Part of a small language model's weights: no biases in attention or MLP, 286M tokens.
MLP neurons of a small language model. Each row is named by its layer, matrix (gate and up: input weights; down: output weights) and neuron, and shows model dimensions 96-223. Each number is 500 + 40 x the weight over its row's rms, rounded and kept within 0 to 999. Numbers have three digits each. A neuron's up and down rows have the sign that makes its largest values positive.
Before each neuron's rows, "fires before" lists the tokens most often just after its 100 highest values on Wikipedia text that the model never trained on.

fires before: "s", "red", "ent", "d", "re", "it"
L6.gate521:485453456430446473418528527576470532463472491487563449511575484451497476474557486456505519556499513577473483506512452483469451516535483535442525540545547553497505482455438429534511456516494508533449480559501532486526523496556503569495416470527468499443501602560554498501444500501499481531532495508554418481509467455549475476403483459510493428522474471527503490497507460489528480521497
L6.up521:571476472510523461514502460509554516440510557450384393524476550499499514426447503510443481427504460490462453413471561466517474540461527504493423516553512585501516435444498528487470519545558429530382517473467467541531533546531494542541505470535481495493479526578493527466606516500441469533507537542510516440465541516452469540493482536487545449576457464478497463526465476483470495482464
L6.down521:489441435373545543455467506501501499476492438469533529487499492521481534518520474507483512490457500524433565470489482498457556459503508571454554480515394491529478504455471518454449402507511467516496541475471473581497499471458479424523514504519534546488527499557514616490455449514471506510538506507600440528521472477484526542490443535550464488497553536570480566499440497496479388474513

fires before: "\n", " the", " to", "s", "ant", "d"
L2.gate212:503424532519462472570511499474506480505478489505419522480539538484568543585583489560472518526551457482436487530544515502461469510466471582507476515556530470470546516501473564464519520596550521510486514464566512471558567454528593542460452457496525524433518418482571543504461520512526455495458508513502502431511443504497482511468494465481530538508500474520505407414454515513578473461498
L2.up212:470458454490418485554466510440604479533529523478461467502493559493445449479524433490560472571497539543575490566525554513434419551561479556482550462530480477466505511462518494612466556538545498538536553457586441505563409551522556536488526494500433495418555486483435520458493602499553523500484475454470517525481452499513511561557430477523558540562501537502499555478521432428477501474490
L2.down212:513473548429534576556462524582497505470460467576530553502577450540513518502575499518524498431581507475466554569554504455579507448504493466426529539516524571433490522539423602440537522596547524489441486483552476559485473518458522495451523527572507510401525533505502515529428531490554477514512455530510459500512460509552472498466502539428490540464517473550515557512462493480587560533517

fires before: "y", "i", "d", "a", "ci", "ent"
L9.gate482:474489442441463493506493412527423475556457556435479545536524510519484447436525502446502530483470536434486445485472537494517561516523529530584505552508481538503478528557523492514529527440498536504538465570414484424501464479541546422461521552504467467541522452546486521456488508462502474426491503444561492467473477416499473517446452552525509528515541457509469479503437506442477442513519
L9.up482:508529486447487502502419460499486523541543503481471524446466552561462542499470481522536582491503493476494455493470442547434538481549532535513510503496485488552486578520473504486517585466506491502496507448415483477465475469502493550530492511460552433485516505541491490490520428533511499512575515497486474522496490489451521438465450492441520488486574453446433547489520501448528484499514
L9.down482:467514442491536421453454516488514526481451528531531523479478455538505494545465446460492548534529457469537528518505501517628536538586473477557494484439486591517498551521516509485529519499452597487541494561505527510527438482542490530492544531482422492627532466544499474444491528521507497499530508479599504483596489447505450559502481562545546532501481457474514396460519530502484490519522

fires before: "\n", "low", "ally", "-"
L5.gate520:510484490421537613535549456476509583491485514475474523445544521550490476512561518460584503562578535526493480548486520492479496540476484473469525539470532517482625443480531525494471494370520446521506487498533528546493403485452522537541504474520463518494506584482417514609484547513463478547414515516496536473501564533535490512475533526572578531557493524550523480455498524447523448466453
L5.up520:522509539448496518539560512454495522578507554509503471486499492478478508556529480477537499529553541540489525542550547492407516491491482466466457549545502443459572430490502509517496484478482476536417477471544480534528429464488552462486549530533480437547569517475432478461513483471512438589463462543463510539522493515520500518474428486589526543483437529504487449490544489454449426472483
L5.down520:536590534574465496476506480526454557496555429506499431548521510454536489480452521534537515518459526540440550558464471521539453448522583557480462564442533501482465562453515506488548471487507514531499610529481486568596494459502530493542495530510523550489436602514493552495459468502447517513418496487493506522542485511559487484524509495425522467545504528469456471505475571476476525515507

fires before: "\n", "-"
L5.gate82:439477576507495557553427555526547571524494458509478482537533480587463463441558605498474445517537494477486497525489545464497523534578491531463540525553486580427521410488515425524517550385565457485534448526456508469508498511442451444471487503512516515474468488522524550534451541546473449480494557488511448538534531510504493542485524553486535558510578562537524454459458465517514472480521
L5.up82:505505536423538492532540516461522496464461511473484520530455482480470460437524498512530577458423546578556535442590525481409475536558490530526477496515554493551529542514511502474455502510441428505548452429530505552499569491479527522468539453479394484516511455576472486456501582539465526535447487467426476606509566536551547517535510509530529422448515469540549446534433489485499450445492
L5.down82:570463553523457522525521610528503481468575562540511528523440506444478526454564450507469473558579481433481465464547538405521428571538466596527528506551573524578522404533478526523517470494504497517411482587458530492547437466476473526535511473538557462467479574516468535528477549654471457461522565473483499441515497483478490538448528486499496520517526562470492510490473509521592460451492

fires before: "\n", "---|---|---|---|", " in", "-", " 19"
L5.gate206:462448558490536505495374520476476497427551474444540536476417512424476501568569550440505538511449512503562464535477463487485543511556409470440471502481454530511529553438503537442474597421484489491551484522498462506499452497494496431566439465551510558562497549508502490512510508426508430492434535493544536476518499515525501500533564562447540518482469564546533476488491436437528502467526
L5.up206:512462526512513502437536535586476496451460465526470415504449517532498458541446469491541477480472482533475546546549470462460537508512488452472459589490495591475570529517529462460508489573496487542541534546419487498574493516514454453524516488512453530503496547391468546507494437454504429434501559465473513534619569474532466496498533489554504480491499524505476577537437437461489414469506
L5.down206:529562534524471531531423541541442495444455525410474426511497482460533592529564552520533524486470479421473534473486524533517517501496433528557504447465546469539493445481507470475502450459519517520536505447500496550455455481466448549501531506582446566461491474429515541479506501570485540500495534473491479498477551516459537483483532533477522494496523464521574534480457505521648515425532

fires before: "s", " |", "t", "y", "th", "l"
L9.gate151:464449538527510517466492478444540499478532579513473475500486488518527475517514510556588508430449484494575470495495451514509488482504522587502511541482477538483524557486530519507497518486527525492503487522524480535534573518501457478546419551456515463556512490471470509525563478501492461533433523471422555554505522539456489471463499391469520527532513489509474552469560506512483517542525
L9.up151:496458508511508481448447516432547523541500502452493484481485531562493572520519525518556503508423519492451494436418496501529480554527540519501540486520517476424546479487417501512509517497503568505500561518508521513507568490513504522457537458526475513464485502546456468446470476438507475491527513497537558556443499421525499404590476467590554461435561502502544508423488438459502521527586
L9.down151:538552561481416487518524477443552525542496468485451536525529442579523484491486461482429511500442484492478494522443485421533514539474524503495483404479472435529599513545465526472486495554410547523527503495449540511545475550514442538521469472497481537530504468522505519493533585510534479526497520532534481477549526519517486519470527532522524575463461524471526475449435514530506495494435

fires before: "al", "ally", "er", "ment", "od", "or"
L6.gate382:524531498535478533521518552521386506553380496509535489494526485497514481451446567581529492504567451401574495564515475524515483540458502527473512510518499479444463490545506453535445572511518472520469542462554530474501491477441461493527486455529470457540458545467519458565541419521452466545454522542458463510532538515450529511467422475551421438524514487462545503525478466492553515517456
L6.up382:531473501442521484506483452469494539563542569451488575553501454512470485427489534498491505486520466511481568455504506453485508457525413525541560448445439492460488455527578438492449571490467426531493548483539454542522485520593536526511523477451517444459441481478488497508545530528516543398444491550490479517511485486450528524472495501498518439479497528430562493438443523510475472457439
L6.down382:483476465519473446482465562393515503462500484414497569533545581542467548455517480500434443429510499507403450526537449466494534501506480524525474518460535495494431510538502473479520523540468538566513524498515440509481432522482555504514463543486433506510421487526482512497487446434450469501592461534514555523503542519492482580491450564574470445590520555505498509486589538481443475470419

fires before: "s", "st", "ter", "ct", "und"
L9.gate456:551556472535570527483519490518520524518445423469521460517548506527452543449467525447509437540428522443471537490455477541605519506493468493530500588513573549540499527484481464390508484481505553524429556439439495541559494504542434477497522436456471481475557503510473516532544483520477468510560525492440490484504527516535493470546488521556399431527527433489512480560490543460471547487527
L9.up456:558539529493471493513497493492462456482487459467532444510412508471495519492507431442511482395458600493471549499552535447445441527461461465424542540547461491472504583485462498524477439470530470482517522480496465517466556496457492481516491389492458485452506457460536470470448554424397473544523556528489466526550537491514475475433546452498414475590466510565525457457520503460511542519491
L9.down456:468489463524530492431490427486534518436548496405556552556575453487476514474451540496488533368513511521506431438448507528530477429512540474494569501443488427514511533485518451542456475523557460489514508485526527570530512502503484538534522465513435528466461528496508465608445452551493530511531518519541438495505586534504539473521551511462540509518519499470471479467497537484463510464552

fires before: "d", "n", "e", "al", "k", "il"
L3.gate608:454529454499534597545451486467524449457550517515482473469496455550474483475491504458527533478493534458509507525491466542532480517448548419519576613526436544552466530504473515453505456620447498509506407478456537492601474492503481541498488520507531507518527419485459515599506500529514542615550492471479489512487514563513484526514464483489516514519536538538522509549362487456523487512576
L3.up608:507499511545476559446444474599511512552573547505557469536449588442483469533471555483468485414527475475565508525486522506508453499440515502506549532525490477514459583544471523483435497448500514487428545475544527534537469562536462442451478585490595540479529508459478509538475522449464540475545458520492539412574493493516491505486526450522536536561530540527499511486472516475478495575554
L3.down608:500485446513502488527526444454508544594444525492433481480501474538431489569500462543457487509483457488507555484512516483501574516627451487540507478453538474498532494455542520442564459460585506463531459417484546604485466549405454527551454464543506532469487532489478500459522527574547458476498465488545505537488524475419459531512486474473528516482599538478521543432551472520519517488445

fires before: "it", "re", "er", "ance", "ant", "ent"
L9.gate26:508616526443512540523429458516529488539445437461557478462553526557520472489447532430507521528488527518475487448458536573482469484457510562501504449481531527512516466486559448519561541504523545537525481504502516504540528513511523549538523499529501551499539521549466532468444580545459534458506413454539445501452456586559505529493545499536516476557456509550440410454502455578506461475455
L9.up26:447546486432489513458498512530472476496564498477487488513463553487470479494496499512530487423427456538455474463522517476489534459497487548451500471495453449482490481444503542605451491554515492522543500448480436464517491509470508415498501555621448526509520510482497508510555462447507541525548572531518508500435481422490482482542470547524538470484557551490563566481472526449488411493486
L9.down26:451500436422488446425505537472500497515509488532566465480454509482471505466495561561467511462532498408458558556566620533513452557495529564497540485565527461482543523528543427507479498544479504565483449491467480438501440499531538467544446542485555387539480472555472576468444498481476511525485538470521477536468466429501496521478513529550520478518524515524465484445544476521446527494449

fires before: "st", "as", "t", "s", "ed", "c"
L6.gate52:507499506523480494497576556483522455505466479473523449610504456586545523447455524498478519512499571475441494449500486515521509486455550432447492464483528552579496467528482532520466490510526521526510598508490514480478527475548491525503517501518519453541561437447540549519469521518481481534495501547441569488460547497532459438454465534555472462513523479491417502409510465511608484536501
L6.up52:598502497507535560475486489481562478525515610465584499563498455481479484511478523552517548524502623488577537416494513470539487400507573528506494444549499562575544485523505527478482519472560510466526503492496542458491507518585429516523517482447525445505528509542482479537524536521545580524555493509451514507491561479442460434511466532549485503559458570544439564513440552549467547563512
L6.down52:486451522512470501611471477514446516478446519507584499475489507540465499549522499445503518462471460432532594558499462490528539563491469506500530498502560498499530461535482547506559475446491551465548551519542480465473587546384532488414561551524473409445457542518499451497452541463427465502456482500468446526496480526544502541531510523469449539508529491519486454505545517467552474543458

fires before: "ic", "y", "ated", "ical", "er", "i"
L6.gate403:490529488560514475582527501443571508471494465465472559482581519499501530472510531457476533437502474499465459480478420471488529511440539528505490528414469489508468501456485427500446464496478458485497557483440505442502517527489532463487527536490521465556510489524547527515425497583518558525526564472458479453454471478483475485530495553408498544551490511464585467430490520448490553478497
L6.up403:537520511485490494430482543554454508516397492459501522482462524540505453558437544489435458507473462442521512543460503509561532491447535548525520490474571444493457466497512415547435508526542476489506455418457464522521475458486519459509533511462436515527550559499470518392492493552453504496541543536485508572561518497452492436487551498571501503458457518478509501485427508503558482470501
L6.down403:468499456415496409473499488561442427497489527431472458484543486579465478504511508500483475518519541490476474512503437553558464502496472488517534392545586445465523565574568428474450501548482461531469518487511456496508520500533487459518542516528401573433477461533485463565446533481460501511507549443495513457549546477510523482560524488497458488549518492499509533513491501463508538438529

fires before: "s", " |", ".", "ult"
L9.gate330:454363519489487521554446485557477546481531486471504528430495461505505436539510520523497497527447433460538490412528476512517437515485512533483560605494482503473502518429415440483514553481477483435428494467411551498451567527545488582530419514476470469516473407527456498430486526546641548539459486448499510496501503572501508453463497493515485569546440532468479483451496543464497514564538
L9.up330:521463521503472528457524472542551506485598501512543465421522481482555560501483524521454474530482498492561554516508521507465505442440509530545528509457526512456511496421430515515519612453403539573499493531534518468505582480484473506542437510432511523488510439426479486456467523488487570499499479597478445485476546481414529477469478548540525564462517508571535462456464516460452570517438
L9.down330:531562494518523430533579477445526503560541487492520505466519536510513479485442536428537521512526562585540550533530599475571519455463450498512444504420431507548478491522508541548491504496503448569496543540453499506593500531528517491471489545492522553427475553578454522549522522501505497512487502504495499499509463516573460465489511485553573516567499489499537479492537514509551562487488

fires before: " April", " November", " August", " June", " October", " May"
L9.gate150:541509472430532457487527543523463519538532488501447555496537499503460527486481510543521496464474573528514481500524502448588481474540566519406553473504509523542398522544486526496471497469508487548490472489571488562520486458539483462478456444555490517499552539382514555483454565464505491445507545474429536509440459544537494547484494587521538538521531452527423483490417529497493480503565
L9.up150:490544501538496514512470476560454484524519509489494544583528516506487428541471521431437518491457436539496472489468492468466499520519470594529480564545510564501543466518539545470538460464470497543541482530464405554555593560510472501502531544472490511540547459522485454466399474426442452477495536535467521470463503509501524534476456515487468530478488511463441530565463443523433505528484
L9.down150:452560433558459454574491491485461545518583472547517559446525539513445555536531505520535480442476504430539514449503474534601517439524577540500500435500477544560458497538466504453476528497487494486422483559535519506500529468552492524485562489536500528490562551487539494473496525542523484605507440559490494526509491516498482459429516539481454457573512437476523503510561486509441533461523

fires before: "ed", "ent", "ative", "ing", "ation"
L5.gate59:569448441493506571461479501496510511482503506505455502525514483505520554479572474477559495472500533535441537535500565501485532485542566478553424494514541486474516553483522425506457469474471504483475406584496554416461484491546502565487512535485476552533512492569496543506544524517512490542511550546530428484561466434521500466505482490453471521479517474544588494528483532444509511502556
L5.up59:555522479548504460405474502522500519480558481465505471507507495553498479520500459444497442425516520488447476465545497486459509454510517492471568518522502530544525486548444548464526519508457466432502472538514497492543523492500494506529489460479470516523444565557552584485471471561508517612474535571480465562501450502495535544547506445517550526498517476536505481414484468542482465422543
L5.down59:437484381429471528521506536532466460504564488551434504502524542466516505442528508534529569511440487529437512512507524455567468472525502554497528511556519532467495445529512488453574460575474513517529502507513505522484502522540507507448467501541526455516480509443521416491506408468497439485494490563507466453566487440415457511479432504456559488510529544481520528591530527487542539539486

fires before: ".", "-", "re", "s", "th", "way"
L9.gate157:492452472490473584514486537423478469460567463576491429475542504530461585516491569480555564503566490486449536516549505520484493456492539553500508565523458532475481463581479486534397503478517517546522562513465516530438517515536577444468479513600524552467530495557436566540438451502558518474482499484473547514569491448515502504548474498512488536491504524496453527492472510507432463512532
L9.up157:468563559473506567481410453483501466476593462569439448499520393440549475458536532461530473501454493434509522396520499512444435425460430456473523482537476574471486551515522493498499554542471625496515489440428497486547522494574528538525492492571520531512481490546477507508478490457444557432506533491520552488484580525501509501419468524549526540479545568571518558543491482510480471449511
L9.down157:518572566528478541519512538559514502518499518517507470439484478517430498458578502452570521515521429498550513500541520495443515532539483549503468443454480486538472525465509496573462476506500493583498507478599527526507474462476587526468466592463541503506431528471614495478522518517545528533565473597488514501562486507485542444492495523522631500506510453525426452488471451545523522467509

fires before: "d", "s", "end", "ed", "ive"
L5.gate611:429477537461454496481563564520438450502446539454553456522463483469474527482493550532527466459548457516419485464512498461485440494479510533555461485445468473467451489462573583507464484489520435552519487493509563458535562463445525465538522486494561500459488467489450507559470549501531491499438530539510438436516460503473440540543468452529475502575472455574461447471487526445454500422493
L5.up611:478468514461558541531560451478529541442522469439494484439563478473432508525484474467499516474518482495445543456490535494510480497450454547566508510518507447485499489528513469440522416541521413503469511482522429450473440510514498504479495532538452545566531511499482524475501620518494461534479512431421471497484503441497560463518466498448504537488471467489560504557523513501537517517525
L5.down611:529496476515501549481490521519464537488497499504463543509519549467467496474450469569509496443496518447539472477479475465485542495492505423501494446530497455502479549382548564509467495465498480486479489447490537555503520491437459459493480432490489505439549552526470487507544439436405440520551461531470516619485419483505541565486580538472546446490511498509501499575475465469447556501518

fires before: "er", "ic", " of", " to", "d"
L6.gate175:515510473435509486489449562538504533532493529436448511434490530556571512471503502428379503525513449477504463505480479456515539542474555525549451433484521485552516477440497470607522469437517476509560537532517530532506518480487474522444544519521513487509543495520494507438477528483497496478474505477451439511511510560538503475559512518461548599562466502510369506508405591557438516459455
L6.up175:485500471593454498471470462495480505439555524582464549506551548544507423507472546484433494464525475489478560423506533506422587539507456503495556428527592559516518480510542468537472463557532461507468505465468517439529491499507471502539505454426504560467570466525557586519481494561504489454516493576528519482510471461450604543499530437544391470441447505517482435516453559494587465476496
L6.down175:504497449492582469459465449484547467522421483498521523469533462491569470513505512642540492577510528473440505540491429467510466463481553537560546453439525484589505460560452431521508486521456491479489487463557530487474509448444561563521483530518451464539495581479475455481513480483555493517508549496438501518529462504445500505445514504487548488490498492518518487402518499513537493527541

fires before: "n", "as"
L3.gate395:478541489567495456497532488492534498529478536390464478500380481543452474505578481548435528513471517544419443523501511513484520494442494542515519527480489541462525464460554528488507488518507453485466455529432484501504461550515440493474529473469571518451517474408543408508442493481496464505515535560490489476499547498472512445481533526496534461535533505463502580532455506522514524527510
L3.up395:518507482513460463423500459538574472507602461531524516512519463442531549456550515461397453452471584539521498497494470436461483492530544494523477497552523458537480523415548565494453480490531507590503536519455481557510469540531455465540511501546504469493519504518441477430479592476493492473521461449525473541508490545423521456508494502468527521492484576450479519473504508507482530543500
L3.down395:541519504463528503494480524518543452453417492481559445528519564492449466480503444521575528567460492486548549459524445563531504470465470445541494563485475492534509602372456493477527516512480497443509423486601494567514551511487523472519512452514487543520504497494466523513514447560487466470439507545535453537472493526504470601435488476468452468502529513487432503520449511415548506463466

fires before: "it", "ig", "all", " the", "s", "ment"
L5.gate508:436511515462502525547528475442578500506470510394486570508493429518554421489434581502475497449489431562521477484523515475518490450457572614491484468418514518471507455525425521461463599550585530552538504470471448536500445547479519494539505486454519455534524519526547512464523478474461548512477487474524514470531528477550476537412514404545512446573518477561547573465507467588527523454395
L5.up508:417482449489449472428520477452549462491424566523405545462463522520537496423568418506473493514512501527522490519460417492554455520570518549461486502487521426520524433483503459453541520538469474467398510523510505515466423469575488453482482514469476473538501491502466477530469539507468462514460529476560445507516509500468473495444512428526578524531506507460498533455455430490483520535419
L5.down508:478525514545471560580527514480474548482499476496509492483543492553476519557466424481477465488561501540576507511485565491540477528512422509437495505594423476512537489497562519532478470478493525483503475497466520601493533556500465534438526424524485571533490424489486508519453459525501459465509535551508462414501534490471508575513462505514465442542459479526553541530470531510501503510501

fires before: "y", "st", "as", "s", "mp", "ct"
L3.gate14:446476460506476488532556521476491465535493547463547602561510498545418522472511503552474551519539481569470496525440448505526498519511477525487524486525495511497487479504581469465537459533483469456442479423435478453467503407541486551466496481505464519582529491481484486467495489505512482516494464541556509512521575474498451476516480487536518539487561480490569517527463583450480446549425
L3.up14:476469529464514490461474535481545403513521500497492480595517506514539498533533467497523548528543528544543479513498493583414510468479600505479473493439477512463519445476518497487492525531459479511501552471526520533490464483497446448538430495496486489490494476601481417470589532469560454504474543414409496485494515493498514480499498479500497524507465506401533470504491564470441581535479
L3.down14:475534457435463541520511453482483486572490564508529518467453449523439454490497551522491575463437506492467495544493533450519429568497524496460521413582512519528471560467568484479462411559519500588532513506451487439498542503453466565474555414453505471492527522474506486489480386492472462549565470476560519498422534536535492557541499478519437549543445453489513557548596516491608523552507

fires before: "al", "ated", "ed", "ally", "ist", "ple"
L5.gate42:547552542547530418623485536538489555498480454471500551518486442504480478541490415507479490565525477502493496559457506523465521468434451569445520502486503548477465502529491474590475403503428502511469450457541423484451533507496478570548420518530510429459471551510551514545481486503566501447429426540519520466460504430464510490576475549475461480548492531516530492492499470503505463517517
L5.up42:535545437489466473462466514463446565484491572487523506556447493521496516527454422508543480475553538515518474498493541564488522450505477555431499537471423512492448543507548475528544436566389552501509451495439509493491535474563514467453441517436503479487505491478460514504549514505564497466527461518480408551552532526562612492492512498481470509540537483520517491526458496497567453501549
L5.down42:512490501563469557561449470499520559516459499502517522451522509494564578485532457519522505504547489518494475485528504520565500581525441510523472480507463531484453512489520499513504469528472471525483531511511499555535447535549522566470474494518518524529435449556514382476440528453554551491452495527540527536519416460504444587483442521507453499476500510525436483518481555515529562454477

fires before: "s", "re", "ce", "th", "que", "ct"
L5.gate417:473466600491501499497477438493572531441549475529531455470548499491509570487468491487497476465451431412521453541477476454512516424499530495571543499536497485539418544556472506493492557449452518484508472459494522427429506504465499491471481505468483462460501437471495414529558473489527395504504434524477476440444506481531530459478503562471459471547514468431551513566522556533581537498504
L5.up417:497528512499473490525492443518439430490573455466500500507484513448460469473461568457495552456465498451493504531521442494510499475495534471492504534506485492557526486457487555494458597518535521584488515545511512465435491441476502462524519446533514527531510456527535464544567437486471498528548485559485500444484603482542464426455511564467426509514524488480497456406496537482612458496515
L5.down417:517483448494555513474484510531480514458512489579575511479567498512475439559459477507439461563519519539555515421485505473519558471530508539499486526528480440430523464499510464477510429535473503466515501478501524486507531484467468494503478508505485535510473511525425491534526511495510489457483405491559561546502523463504560467503529492495468495577434440494537489432457518473433512530542

fires before: "ate", "ally", "ation", "ated", "ing"
L9.gate337:515503519412537543517470505449540515511474540498466479514534537536481504574485469461532502536444500505541490506547535557540487561529488539465576511534468517491473518486520517465513528550519580519405586432482476516510479488507526443510528549447508523506462508494473482502476562493562555537464450568429527499434411519483448510524480521503450537497519506504493541552422531460494535528518
L9.up337:493434558549537510491473468487469493526502458532534436467455553443514465577418445519486486462498518512529487492472466526477529540504479520501504421552479523530508416482527479493485493487499463441489523540474502464467483528528458517470488495482507484491494481471511439530478591514551525439493474531431483495550502438410542534458501494502487525495451506493458498453502575535540526491420
L9.down337:492531514586556440512476545498480474511518545479518487438485493495462517530541432515532522544496515533479560517493530543487514588409491516498481527460487499525573512548483468518522511500451509563480541530564556533583538434453525479547479525454506489475522495485525556491493460552508488467522527480506451514500494483666531521505510445505490433499473488507524429493462492481496415567488

fires before: "it", "and", "ant", "ru", "ot", "ade"
L2.gate313:461540530560486486459487484422509516446489471471468502432541469463550525469483500506527563487583520517561463516477514552590461547462569489513491568507441532530519475495457530549463557458494598557499498549509482506512499457532509553497536465485464523527477554501485463543513454475564582442492505488433499451461447525572521492416469497506492468458495586512559459559538475523453453501520
L2.up313:531541547475398493486459569512559503445476490482455471505582477500587512519487494498559453512505432474491481531482546523526495418385478490487504491533463526487487461467475526462543451587561489497532608462443470457517516455426512523483501576569475486547503581562438561464449522529572458466531547502533531501546538439523500470505477457505551519569538500539525492504486521471468474496538
L2.down313:549487606560473488477571529559541556558496491525591489468542513472523486498470526481486550589481508521515535562463503587507480574517549489531508459548391442560504527473501488531566487505553523467499572456461445481465396508491495489524486489499517458533468618518506382534486502537589514517550561469499470517490557447532530545455504460486496479460519531500558508494526499529480465508538

fires before: "-", "\n", "|"
L5.gate211:575447459507527484497469481468558439499429504450510453471521479527508544490517552492505480484548479520493550585542565459490472506509466553513495481438464500542439516497478449460517507504502439553520533492484523513483488417456518560465577522479468461493503487474489475478556560478447512491526512487515436520543480499469512602551516569535537506456553505515554542507484468431548508440490
L5.up211:572506546499441470500443499522492463470452522547525440527527524480580607505549546465519501482511411502511489595550458512533502509453478544468498500494544520510411510483459540474518488504483408504483501646561475498502548441491478545493524541493431463593483495512477445563534537510472525459530466430413444413548453547441477526539534494528579461406508574512516449479555473491484567455491
L5.down211:474454528528470512485520517512492446543439435509483536475484539494461645559545531520476462480414547555533529455475483453486565505449551486558449520531524491479538568464460472477480515485526522493519496497561493435497474516479417538534532536532488469491504551525455531438568521488499469510486451513483517491551516456501472501511484572454505454509531477548584554483556520514513462460472

fires before: "ation", "ed", "al", "er", "ing"
L9.gate18:457440564524584559449516497502459495454513558481535524470465568522479586479500491483456484418549505508491492525520497535447539505477467496506510478541520575523426447453490411529484445475471488450484474474460454471518525455590528386481480537557509543480480489418497445480463522492533537495449484622483522506454537472473533531501478442493511464487528511531505552469438513510486444485449
L9.up18:502452492485550568518446475511470526499484505490518528515491509458444507495466518501527491460498490506535463506497496507456546513501495551518418525495494457489480532516515465465496483497495538524466535529486489469520472524504502431443479459549510463456436493522466494583526520476456537543530499512480473454531460519433522514546407479554462527502525557484452525515537422578508449566494
L9.down18:448474635513470472456529564521501479488459542452617547546442508554535520487496543514509542496512497538509502478532533523498475513470503483454549487535543484490564549543517456454488466439514572515516515514549451468583516479514536497477486537432456548558510547498446465520468508508532485512532508570497491463441579449474477480502423521523442485497478574505560478474469517505498422459574

fires before: "st", "it", "all", "ct", "and", "ction"
L2.gate447:445519461517491476518478499490528442467524475480520495550414515579469513439480500511515503484504506557509546502499521469526516522538567528458500460492442442478552578472526596511415571541504483513510546486560445504554461504520532497498453460482481451570486506475451448487473501501543474476487477584493479507512599538508465446454503510492529543520541508544455475596458586494483494510459
L2.up447:433548486442483578493474529436504529477470504482498525542559497515454436458491485454538477542508452578503543417563521479468584522447446514540525522559486458455493521503424554431423531514474583498510492484534493469412487419528417415471449514565521507500518563529505465522532415464493596549545530488481447588521572457533525483447525506485492513458533453492549503528549499469520528487458
L2.down447:460449499496604469501483568454537464424558522471488508526533497547505544444488459514501472423450510554517476487434528546577518534535483523515495525455495510613562532476452545534522502564492521561503538480503549443505481514513511460472468513489505450518410561515523467488536497502471448498501530486484519462531475541518488494460434468417458465473558581492529500547505487489452468519502

fires before: "\n", " "
L9.gate594:536501547544569453539554489439465479564539501459527544516545482489494473469513558417591486528497530497527488521515545426553466515457443485484533500509523541488503506501491403461484511582529468513477528542483532435501517464536452471499488534486484535462489573536463553428487598520522565546518508534535494485527487542539467523540507458473488515466482496480484476434474478472485446521545
L9.up594:505498504494457539591514498531561482482539470508473467494553543519427514512608582448496487519493506505491537538447569454537502533464516576481467517525505551503490463471556489529470499567475502538534460502531503527492503525490529498515522493516467506510495554539510472505444489480503554485522474480469430488561466502516455505502475486538527512490508538470513456541541482511537528512520
L9.down594:500458462580443527572516537509464496495531509447507416463578493475526537550507517512526467549475528441442519469519543450530473554517540502547540452492557434514499569536474501449465481493533540555524503513532397519553544452424516547462504489471368418451498484493439536480503508438519522557477478460556488525461431434525469482600530469477543551519515492489512442476466516554479485523449

fires before: "s", "d", "ci", "tion"
L9.gate339:544542487474476566431491537437521484469495508520494444557490531522469483527456368495498498530510524463525564497527461449456528556465527512522537465504503494560517480503535483494499415500526483574534438459415512513446502494434556486512450431514499504521533460478500450489516502503475476421539437470536463488461535515520505594473442482453487505520531482437515482480457511437549486482542
L9.up339:526524532455452548487522474486542556541500523527556424536468514564486491504520459456442546513509524521503510506534443451536555511398489616526534497481545590509423536478492455521485499475499451477464497567462491498458519499504501523490546572524536474544511541461468541457520507492489512489542510501403399569477511543556455492469444488525417552492492431540451531495477482496521516520521
L9.down339:469455506493467504457500468458486513509550479541497485490512484461536508521486529529482559455545522498521547458491467440476506485533478444583544458539498523491537493498461548439422490539502489530512492507504477526538415506493520527483476483500522430492557540529429522560523525505498385620551506570482468528569517561513535537467479490482522514500508479478506428489518530505426454556528

fires before: "ed", "y", "ing", "ation", "ent", "ated"
L6.gate559:530558448563469527500440499479548524497418443459536477458552477466467540448521482448546498492542520508463508559436516513418529543469512477515520485429522541449518546488505495545467459522538491491496479496468426493513468478440545475482446542486499580451536545544429532530525534480533524536503473483455455423516515513497464502492491478487484467557472486518502472498515480443504556533454
L6.up559:516478458481533444504463490472462501488425471482535477545507562434440413525569410508499422455481522508545484495535509570479551532505484512561574526511525518564503436544489522555506438457524457488454434502442472477527556481508457453464489470499538495515517459431518395442495504536531461476515485540509491438498477525475579524538487542484466508466583512483544468566440509473433477508521
L6.down559:468526462533563478499426517573484452507543448531476478512457560527535566510488494442517523569529503461460528439479505614502473512479527580519501496478499616536459502489486444485526429542447453518562514550509511535524449488435489500482472501458496510474473547583441452517419516432487459565524511529438418502464470524481458583459476536489568536501576518504489512489515520457560479553477